From a checkpoint of a small transformer trained on Wikipedia.
Training: a variant of Muon for these matrices, 477M tokens, 15706 steps.
MLP neurons of a small language model. Each row is named by its layer, matrix (gate and up: input weights; down: output weights) and neuron, and shows model dimensions 176-271. Each number is 128 + 24 x the weight over its row's rms, rounded and kept within 0 to 255. Numbers have three digits each. A neuron's up and down rows have the sign that makes its largest values positive.
Before each neuron's rows, "fires after" lists the tokens most often just before its 100 highest values on Wikipedia text that the model never trained on; "fires before" lists the tokens most often just after its 100 highest values on Wikipedia text that the model never trained on. A number after a token or word is its count.

fires after: " | " 48, "; " 14, " m (" 4
fires before: " | " 29, "." 26, "; " 10, " |" 10, "," 7, " ft " 4
L6.gate255:115124143118156077116107119180125148142114161124142137144126117111155137157135112141113100109151141150132134078135150090131113141131095179139145189103184133108146121131117169149141122161122163122133159147086110116129169117139107101156163106113118093151161172142125076157115134160139105150
L6.up255:132146143108099182114129140187129110178101131120082136148121134125148122093148121135128152124136176147110111142117126140142143129090155141145154145142177129149100120082138134101114131093131129088124130144112124151126192136106104089139116069128128086144130135148117126160138171092130109087
L6.down255:138154121133119158088136119209104110141141143078063164147154149110155130115174104122094136132145178149121129128131122148092105113110127180123144154140137115142111137073112099129106139147133143134135142182149155157163153150117125118085147101134135132131111131135118124144112137113146116142

fires after: " | " 36, "1" 18, " " 5, "6" 4
fires before: " | " 17, "\n" 16, " |" 14, " | — | —" 12, "0" 12
L10.gate145:143124135127117184095151109092132103108145098115108102150114112122110103180119171136135135136104144168164138104123138159107157148110090148128126107109131114171138111113155095106154107130081134128115088142132141113106144126130130098117133091119148102105096108079127115150147170146135115177
L10.up145:152144126127123190093107110117108112124105106137115137163101146126127120154128138120127108117123181136119123121097113083105138156127121154126142107102189131137125153109130097123197083120134178117077105157153143117069135098118131112110127109105084103083084098107144119121149139094127127138
L10.down145:091149109111119112139147158088102159132125131129145162127097131130171152071128127100130110133164136127123121145091131092156111104154119068150146128132136146110158083127125127160109152099152142082117122110154107156130120123123105144132151128136108152113148141148106135082122119142095121152

fires after: " | " 49, " |  | " 14, "2" 5
fires before: " | " 69, "1" 8, "0" 7
L13.gate83:108100145101131132134158167133135134132119127111154166137087155104105155118113109130168120145129134097090149111144130164141122133147124137142127179149148144121149093177134134097167147142155133167149120135123129122160128143124123153093117127151111139099110123138149117152111113147093160133
L13.up83:147174109140153131138130083190127164137130101126127104154166145109106112117127116164108061140144109106138150142081114100122155141141126147144080077154118113155106115136124098151115142114159109106126122102112128153153096152122133126095190139147080122106123131151168101150163125155112095146
L13.down83:112141119147149136115151146110116112101156141145147137131119134138134135116107140130140120182167124135082157135135155132154181110130133128180104098096151135162145111116145156136120149145109142148138134132071131141139100146174130149140094114104150129130125109127128111099097156141141127126

fires after: " |" 53, "arget" 4, " | — |" 4
fires before: "| " 51, "| Total" 6, " " 4
L5.gate754:137131091134138150087137112122114118130132135172125151140120136113157106164167193119177141104072081128142156153100102098139146127126094098149103135133124122168085120175125074112113124127088107120119138123143107137152136152086116128096105125125121112152161140117075168110160125147142138154
L5.up754:108148116094120145144173113112139095130148087100160124112126110211147156096159127107133128116086107120136145111112144139125136156106105111077094155132093149166136120094126071168151142144094113121123125111133110146123115152051120113130118106103149151115146132131112130110132186133130133107
L5.down754:095151133086103117172125127127159111126139097112149129093140089205113138086097083118097111134107153140097117089122179169117117131128147138074128142116127138120155132075123154156144150136139126131113099132113146124096132096103139137143135129104143130095103142134187117127095141125117124118

fires after: " |" 56, "% |" 5, ") |" 4
fires before: "| " 29, "|" 15, "|  |" 10, "| Win | " 5, "| Loss | " 5, "|---|---|---|---|---|---|---|---|" 4
L9.gate654:116153170126114123092128150113140154135082117095134141087127132144118114157115127118123152144102120165105135108116098117150129130168152132157137140121111146102106111127117107211169139118145113108142123119106138088129158091149129100156146125111143142124120128094114090129091116147121144156
L9.up654:118086195090112141128149113101153097137160088113133141113132127107089140127068136116148170142119124125122163107139151162108093114140109117095100063114137126134115123122102133146157133091110131062067114115142092097138101140110149088122136110171132108125147147118130100169131151128115127147
L9.down654:149132140110152128109115159148112122138108111144100128074117114121132121110126119111122188123143087144119176084129111117139090142125133084139134098093130146155141131072160121167157134115108103097127139105125109156115146131192124127178147128138169115117061112117187097141128139153085143180

fires after: "0" 85, "\n" 6
fires before: "0" 46, "1" 23, "2" 7, "4" 4
L5.gate534:133087116125131087146144114120132149147152123162108095069133099100136127132124122138087107130136113129112129173168129122127154133113139129134098105149098129163100163127121119127092132168125162113141121108150094142136130144143153140145115106150156123141074167181189119130148123150138134143
L5.up534:152169143130134127177151149089111128159075147102133153123129124116153118117137100119089133138163121135157113136146119162188133141098152139147144144135114121162160096109146129130112134134132134090130185114129093162110145112158163135149077117144132117131127132108155116097160136133152150115
L5.down534:114082125131148078160132130101159163141140122158089090109118057111122151144080131135137134155095128115103138152163139099114149141133137131120078119144118111146060166148141144139102120175116152098186116109122102114114105135148175140120135117144146118143092150173177119099167119167137142116

fires after: " | " 80, "; " 10
fires before: " | " 62, "." 15, " |" 11, "–" 10
L4.gate321:123133135107127154128153150111118100142133120115141128128119161126160112134172139150119114144140138179142122140172161153156105140065154125150126111136132159200088137145124098131106131060126136127080137129128093146120167131095136109107125098171144121174126145134102159113153163161158138161
L4.up321:128151151164096138122141108146111138153127116100121123122122153137134101149138151164115102154134141143135135146146138144168095135087168103140116132136139165186111153145133081143093146063118149135122125127143118150093160148144085115149152137157148156180077128087095115124164155160135137177
L4.down321:125152157148115119106133093154149130128148118143073119153132136114139137136149129169124139155156132122140142148148157111150125148138109115143133105147118148122118146165144100146088160081104176152097121086153136148167123157150102149097143138116115173153127123114150123131134123140110126144

fires after: "0" 31, "1" 14, "2" 11, "4" 7, "3" 7, "6" 7
fires before: "0" 17, "3" 16, "5" 12, "1" 11, "4" 8, "2" 8
L5.gate641:078111098094136105122098133131138142152118124130145119103130133097127150147119124126166112088163127119138156100100131121144113164146094100120153157120151171117124145135153201114187132096139133084142140138143127125132119115108094110100074141139116076149099112120158117125173143140110146132
L5.up641:138124158134111145123130074135085095182142119153135151119127145139103106120140078139127109115118130102185087141118135143105146118111131140130152117124169148103088069135139108119116136145096149106142128183137127139078114129112101107143118120119141109128074134142132152134123095113120115154
L5.down641:137126145146096136113142091125141110137162154148120157114148138135145139121145102150148146121116141149162109145127086103142136155117096087119143122124130121149103083168144141163120139172115195120141129143128127145084135135110107090131149107096130116128112107107128162136115143120125143121

fires after: "0" 41, "1" 16
fires before: "0" 29, "1" 24, "2" 9
L6.gate304:138134123157133153094115144166124134111094135122127129098160127066124164104085109150144115105188098111123128145130156128129140135149142095105112130132150093094145137101122127130103118094165165094185114088104088167117133159126114134129117098109155116128143154164150133130146154083128124140
L6.up304:147127141118142144100096139136140140126088130087095140105130105119136108112145122145118136138172125138157179045108079115112135132139157079108170126140180111149147122125149119129098147108108172142151115122137130124134082124114145106108121100127116121160104152136122129113188135136159169077
L6.down304:150153109136120157082116107110093141105127157138112075099112121090190138113096129157143121153158124091123142123123107104134096111132158165102117081138140092111122149111142119158068090129118138108125116119135144123131138131149151104130099096140112109121162169105118095138148153143090164142

fires after: " |" 87, " |  |" 5
fires before: "| " 59, "|  |" 10, "| Total" 8, "| Loss | " 6
L4.gate27:130136115112095110178173143131081134114109144147163168142131111114107130138120153137168159133148118110106169095100148144097142130080169154119151132132105116156118121105102130151145101102140106127109125135179108133126133072130125156117139122152132111143106145087122151120137097145098147153
L4.up27:140115116109133105111135083144122134119092119126152136150164123094098135140120145144176125109180112097120120121091123167124126149105130137122136158137120127141109137132167099111137135100150130127131118125199152125159108145136124144183118131170093165146117096100106146160109072115095154155
L4.down27:136126108117131108123147077146112138129100115123146143156147087109105149143129145157163123119170126092118121129103117159111119147116127126144142164139116128139102143128165087129140138102151117124110114136174153117159115120154117126165103127174077161134111109121106147177099090131089153142

fires after: "." 52, ") | −" 8, " (" 5
fires before: ") | " 26, " (" 23, "." 11, ") | −" 5
L10.gate683:113090127109130158113095134117166113122095137095119132119113162157123162122099127124122075197136161126156108137081139105094162151099147154130152175113162159142120098123124137124135112129116134166092135169080156133124114122112117086184115092106150147114137131110092160137101160139162125105
L10.up683:082115131100152157130135100105146136119133151083123116138139124131144143081117193167106087143148139134120125149134164101121123108163166147132146110099141174096151079130111121142138104149100142161094119174092121109125104096095145091102192150135141101092181135113100168121121125146133142126
L10.down683:081115181075125136146090143141144126152096128125109090164123142063143159143123123151134112155091188100101120125111090152113119102135152169126135147090134131167132116124129119111109159154145112097144119130158141119098118139102130107136167139112135115103154100127127117145078139149092141126

fires after: "0" 47, "1" 14, "2" 4
fires before: "0" 43, "2" 10, "1" 9, "3" 7
L5.gate710:150124135128143116131147153172090121134131145132139150109127111080119131112101084088073110157112151156102088134134112118163138154099116133122125103119110190170117135090103077111145128122103078156148146116173056102142125175146128138120141111113121136120116146120117115101138113132123111111
L5.up710:125137157131160101108160132117133151113155132095131119162125144154175142157134094117185151143125089121137151143152155123150110121174147137131130161119084119110088132095158130115124115142129125112145089073097165114155164138153153164112112126131134129157161114164142151169179131165138152135
L5.down710:148138124166156120114173141130158172097125097129138132132171125128122097122124122106179172150089081123117148144156111099094076137148160139140125136145122092098136134133150141133078163140110138097120097123115149086148166109143130143118117129118117145167144141155152147132157127135151180160

fires after: " |" 66, " |  |" 7, " | — |" 4
fires before: "| " 78, "| Win | " 5
L6.gate227:120143141106094118150130111126100103103109153137138146127107141135121159145090127173167156113132133136128132085124170085098158155084111133128124115123173138155131110152140147093129113144140108094104132140066101124120070097123104078131108076126121110131104147117123135110091154137106130156
L6.up227:132131124090113117110175101111109133124118133167108152101114182094160141101102147128118160164131105135115124139073163101094116142152100128159120132100156173160115136165131122088115110136108175094090132094089154104102106109124102109139123093119126109105106135124104140128125153123143123133
L6.down227:139153116078131116141143135134117142138129102174104144120116131133126152125098154153143169130171106141096102125125157113109169134116127141150135146105161165156114128157123135063096128139121155102082102116137105127093123103142122080147124099130109104121069134121143173135123152134125153149

fires after: "\n" 35, "| " 14, "3" 6, "2" 6, "023" 4
fires before: "4" 27, "3" 23, "24" 10, "024" 5, "23" 5
L13.gate57:094129148139116128139164135129076109153183137104139126079124149137109129187125137164162146125133107093112147151117140156122097120130132132168136148096146123166096160148157108150106141132126131093166156154120107125167127148125109135144164130103150134191102126101106096113169101169137156166
L13.up57:101115157130124124121111115113126102114138108138134144092155123162145137111169132173155178116130108118100126115128080106159106113115139153178139133113135108125172114156112101159123121121109102120145172108116139112074140141126099113171183109125114087148140128140137152099149139153135137096
L13.down57:172142150088113119108127134130133109142157154102124122137108135181075141162101136137109146106116151141109111170106139137109110113137164118121147176084127164179103140145118125125141176138157142149121135133102129092143179098094137114177132132110097108113125087120125114131113112103135183151

fires after: " | " 38, ") | " 14, " " 11, " (" 10
fires before: " | " 25, "." 21, "'" 11
L7.gate516:155108112137158115110146130099093100161096117139123100189115140083055148182136130124102145129091134149149092081109117148123156151160123125153122138129112119083100108136140148108115115142145124127171091132130136129106107149145101099123131126144097103123112103129134146125133099133141111155
L7.up516:134104121086105152136158138129122133166127085104133124115041144139119122182097150152140118147122140137113130141182131130147142123111163113105155168111117128139085104131115137142138102085090119117086137114182128122123124120113089149126133112167121106132128133130153144146134151177150163133
L7.down516:180141131097173075087141103126104120149096105133094126159110153107109146137156155136117130105110142123144111135137113142129141114123168115142154117132111137089122101125157119116147096099138123110170099132087133162130085155137122143120123115146122121103086126136149162126126098126157124102

fires after: "\n\n" 24, "\n" 18, "." 6, "v" 4, " Th" 4
fires before: "1" 24, "2" 19, "urch" 4, "/" 4, "arch" 4
L5.gate225:107149149110104116126132122083139109135108102101102115154130167156112122120105136110117106130136178117151139163112128167124119106106132113106126119166106147123092159110134161117156120142105132140142115085122126100143131078118124150129096148158175123137115104149150157135156091137099125141
L5.up225:119142137136094106138137118091131108121137110095114126114146149131114106117125136120134128146171179128147129125102125158132132095086154095135123117148105160131082176117131129138145119150110137140157103088105114133140108100104118158133120156143159135145114135134138167105138121146111135157
L5.down225:132102111144171130141127151175115148100146147148141153108112078097137128124146134138146136139123105152111118094148134084141115133168117135152124134078157111130135090135107080118099148125170091113120141174128123154115117179138129115129145126101098153117151145103126107111105155100163119109

fires after: " |  |" 36, " |" 33, " |  |  |" 10
fires before: "| " 42, "=" 7, "|  |" 7, "| B" 4, "|" 4
L4.gate243:113112126116115136055159105137109151163141101107146148141132130126090119128078111191167142104179109110112147102105152111128125126125116163123124154125132150104129093117143134099070098107117129096133122113122119124136118109139118079187114122149117103151098094074082152161078154137126126133
L4.up243:126095119102112150097139115145126144150102096120141137123149136140125108136092134181176165109145104136103138140142134117130091122143124123120126158132128166135148100115152121118079108118119135107135145118107128150141106119115122074174109091156102101148140102089116150152095144129144137121
L4.down243:139108123119116138099155084135129153144128089127124121129150104160136110137091134172169149087158100145092104159144141114112117117151110122123129151154124184159118078117162103117086092119101131104120144116127131125138119103124129081127114113153092122122133121105126157169092131137133161123